Part of a small language model's weights: a variant of Adam for these matrices, 10892 steps.
MLP neurons of a small language model. Each row is named by its layer, matrix (down: output weights) and neuron, and shows model dimensions 0-191. Each number is 500 + 40 x the weight over its row's rms, rounded and kept within 0 to 999. Numbers have three digits each. A neuron's up and down rows have the sign that makes its largest values positive.
After each neuron's rows, "raises" lists the tokens whose logits its output raises most directly, leaving later layers aside.

L5.down450:497521473469530511488491492435496495441490549478474493462492526505575499480487543468553469507538566490492573463496501511598476498471520517512467491525543428582522578522492513560446458544570583473537494415538522490406509400548481488529530495481497434485501489531429461478539439579487502504451503531485552495478517529517467549462480484430430578519496515490448542562485551438431554494568553484516544478519511501560462508511500451515456495490538499529585486430514477462468550490507387480482497497505506495540509474469549492484589506468493617455491443479492494531473457499461501485
raises: "rity", "rator", "rated", "rio", "rant"

L5.down229:488468505412521464525547471529527478453512551569471526461460478514447494503479517527530454503483525521518501458498457508537529541450479493495424573500513498366489556548468427481492489546460430505582510491434491469498488483474501536524497517507511491505484487532576580521502435559433536472518507475536471472486491534454423605446515479463473590534540472494500420546494502530546572490510449550523494541578583515521489473487404483464505424541483480546470568432499559527496506515517476483554600517478524556526535479496501486439482522470498475561539471490471480495459551481440465470
raises: "Gls", "ng", "stan", "ered", " Career"

L5.down284:433538483505475601510522551532440584516461524489511498513538501552483500501543553462483523458497507492419512528425539511490561494466575555540472448520502561482462473467562552489503479495535480545467528494474563440562513492454496545459525498548547481573509454440514467491456418510451517490497493521464489512498529521464530582440435587499500505472596472495472503492508445509551500460564476439445400453411446457530511480476515517572534478427520466476509485591508435521529511451545551487531580490498517474459525547473534522436487485504513511487514520521539546512416508466469509544
raises: "I", "L", "N", "T", "F"

L5.down456:444505554569450480509485476518495488501484507452538417456529573476506455432489580478454473495461504487458459553539470504501495422452500485546497436517537533559535529452500519487508585541500474432578466493496568460501570376511488513474492464456529513516512555522506508510492515654473502506506494501411501527505465513501535530543506479521524527545511445527531488506485490546404482507517499509511488479563496453502557470440535437399500500474540428491474506496506519537465420446551472517529596550543516512501418511498500516536569447467493561514492457520534498504488493480536572478
raises: "ments", "ment", "ots", "unte", "DST"

L12.down430:444452473537577461415489494421522465487494554433457585513541449451570465483477510582480491509527446520488489550446451565516481483526546556496556512516548452509524471502454474527439472447535525542398510415467525520445478487496505555491508438517505515509441405487561475511529480621479521554497573498503542478468557464518539504538513531498508511458474485525497438540490536483624541496581591477532451469483493459501540517459479528543505509549526476540554542446457490491479484483503505518501530483462490457541508514499464527517524472522506556510450486446459443525478470535438467529
raises: "rant", "rator", ")", "-", "rd"

L10.down75:416507532516534457527479462500527546563475475543474483448526527552464408520477611466487511514491404537460461600446565506515546536505546481483561475462542501544460503472527454498447556464501476531559488482516509493421516492454429455537465479512585492514479504502544460554532467502532508501542484508523561496482438488445462525509452442478471527521501539546502460557442503459565460550485481455513523549551483502528546478508543457540563537474541523497511552457481448454476493475512493491500545561531508517395473416464435481485572510531545517472445491525526514415562455479538461565
raises: "ments", "ment", "ance", "ably", "ss"

L5.down354:450469523499516527487531469414471495513521479460438586542490501509475452542499493453474485477490583505451533483574558523416459521464438428448510484493462461549568452492519522495535483540449513514523492507515503476504497461478522536559516613557541447508513507529503386510517538558474594557541508520446517519517434493518479501591468526559502456533485546470512466470513481507492496506507505509472481538417467524517494568529456480596485584530510561487432486463546485550542476538498535494516435497524455494441506496543451487501479443547487490495472476553470478493520512539354495444
raises: ".", ")", "\"", "im", "w"

L10.down237:543500455479471530469478523565441448471454492526483497540521485467487495492605442515503416560465527531435520480555498483467475570447478577497512495483511507491510525558526532512478480484533540465473510511497440468561521457497509538436506485524525491508458481458478495446495541339471479530528522511453524534476501480467455455521557491397483465450523500490457454539531454475468564563503506565510535491452537461541513552526517489494478581463492474542536571594510572535551455511485532464457508628488465513463568454450446513472548508589540491490517517489465476529456474518490474549
raises: " They", " However", " Their", "\n\n", " These"

L7.down213:480460473461513458476489556465587487520518468497550542532511482525520452462452492493501466452426448509571490462517506505474458470544499492540511505468498516485520591485432459425468500533497546492520455480479465520462475464437481511489617479521583436549512539496527600470496505534471450450480520550468563520528454512533489500496520478422520523492594450499479472550476551464528486482483524497517517500600446527462525501448415539517400494510453566513446465476459450543506475477499459484554537542519527482547497490461569546518537559555533602598494481489520484525563498478471471445
raises: "er", "ng", "ering", "re", "ered"

L5.down463:469509464498529553479544511480450467470552564504460466440481513549525462467535607496506481529420511523428464485479530567518520564560526485499453510522572502433458527385460468462533486519502526540562500517475536558580531465513466525467516498542498445510499523476517506528448529554483518512521482525474536527461488541499411445545516478472488570531538434495526489499478550556512466514477540476528583464494488520435425427488482433474491447441496563578447525448510450495498532492470500441455491502522491467499598469505492467515596454507556468582459490504447481502455475550523445550
raises: "ably", "ously", "ng", " roles", "ments"

L2.down51:486476496495456445520493476506526507473579554499513541542492526502530532474551491457489479488516463497474512488518531556503528567523486526496494463516494578535469531455639536530550467483534549536471539520465454502500505490474520469485494498517571473495523542495511510458492481319496456482476483522483479494456507508504472502437458416516509513441465470538519480488501512531514510477445542471516478441539517484499492490540498579491517464541506525498481474676380539508494521512543474519462488603482530450472465593559495511453508514477516539418475496476406490493545530477477531422
raises: "\n", "\n\n", "  ", " Succeeded", " 18"

L2.down368:414519530501425506485449447532549497553498503520478508507523601480510524443574476488519483522526486488472562497524546561542518480488492558484514513499446515515498554459597531508521461545500473488496499539442416512521514470463492515509473493506542464476548535518488515479463530404493482581458528506550547449452484527506462496420430445516476464467481494544519462514488529525533503524433516524500445380537493515468446476535487579470524474529493490534420476657450604505531469536525478558480482541530517511479539515519514508457543495554486538445418480450418485471526521526502523455
raises: " Succeeded", "\n", " Census", " January", " December"

L3.down404:483454526577447470519491482540517520462552516491477536564529557509506506504542469488500480473472484475452530514464529532517573592529496528528487452505494530536551466477642524484515498472540485482499517518438460492538464501505515465447466511526534443491516524525521519474479513380512468486462466508486488458505504532520463494446449466504493550443405420510512523504500468576472495499433540498501529436588533484540486521503476584481487413513501521502445492649414592453507518514538471534470524598469486477497487544521516503481559483462543545422493564490470465462507523449523510446
raises: "\n", " Succeeded", " respectively", "\n\n", "  "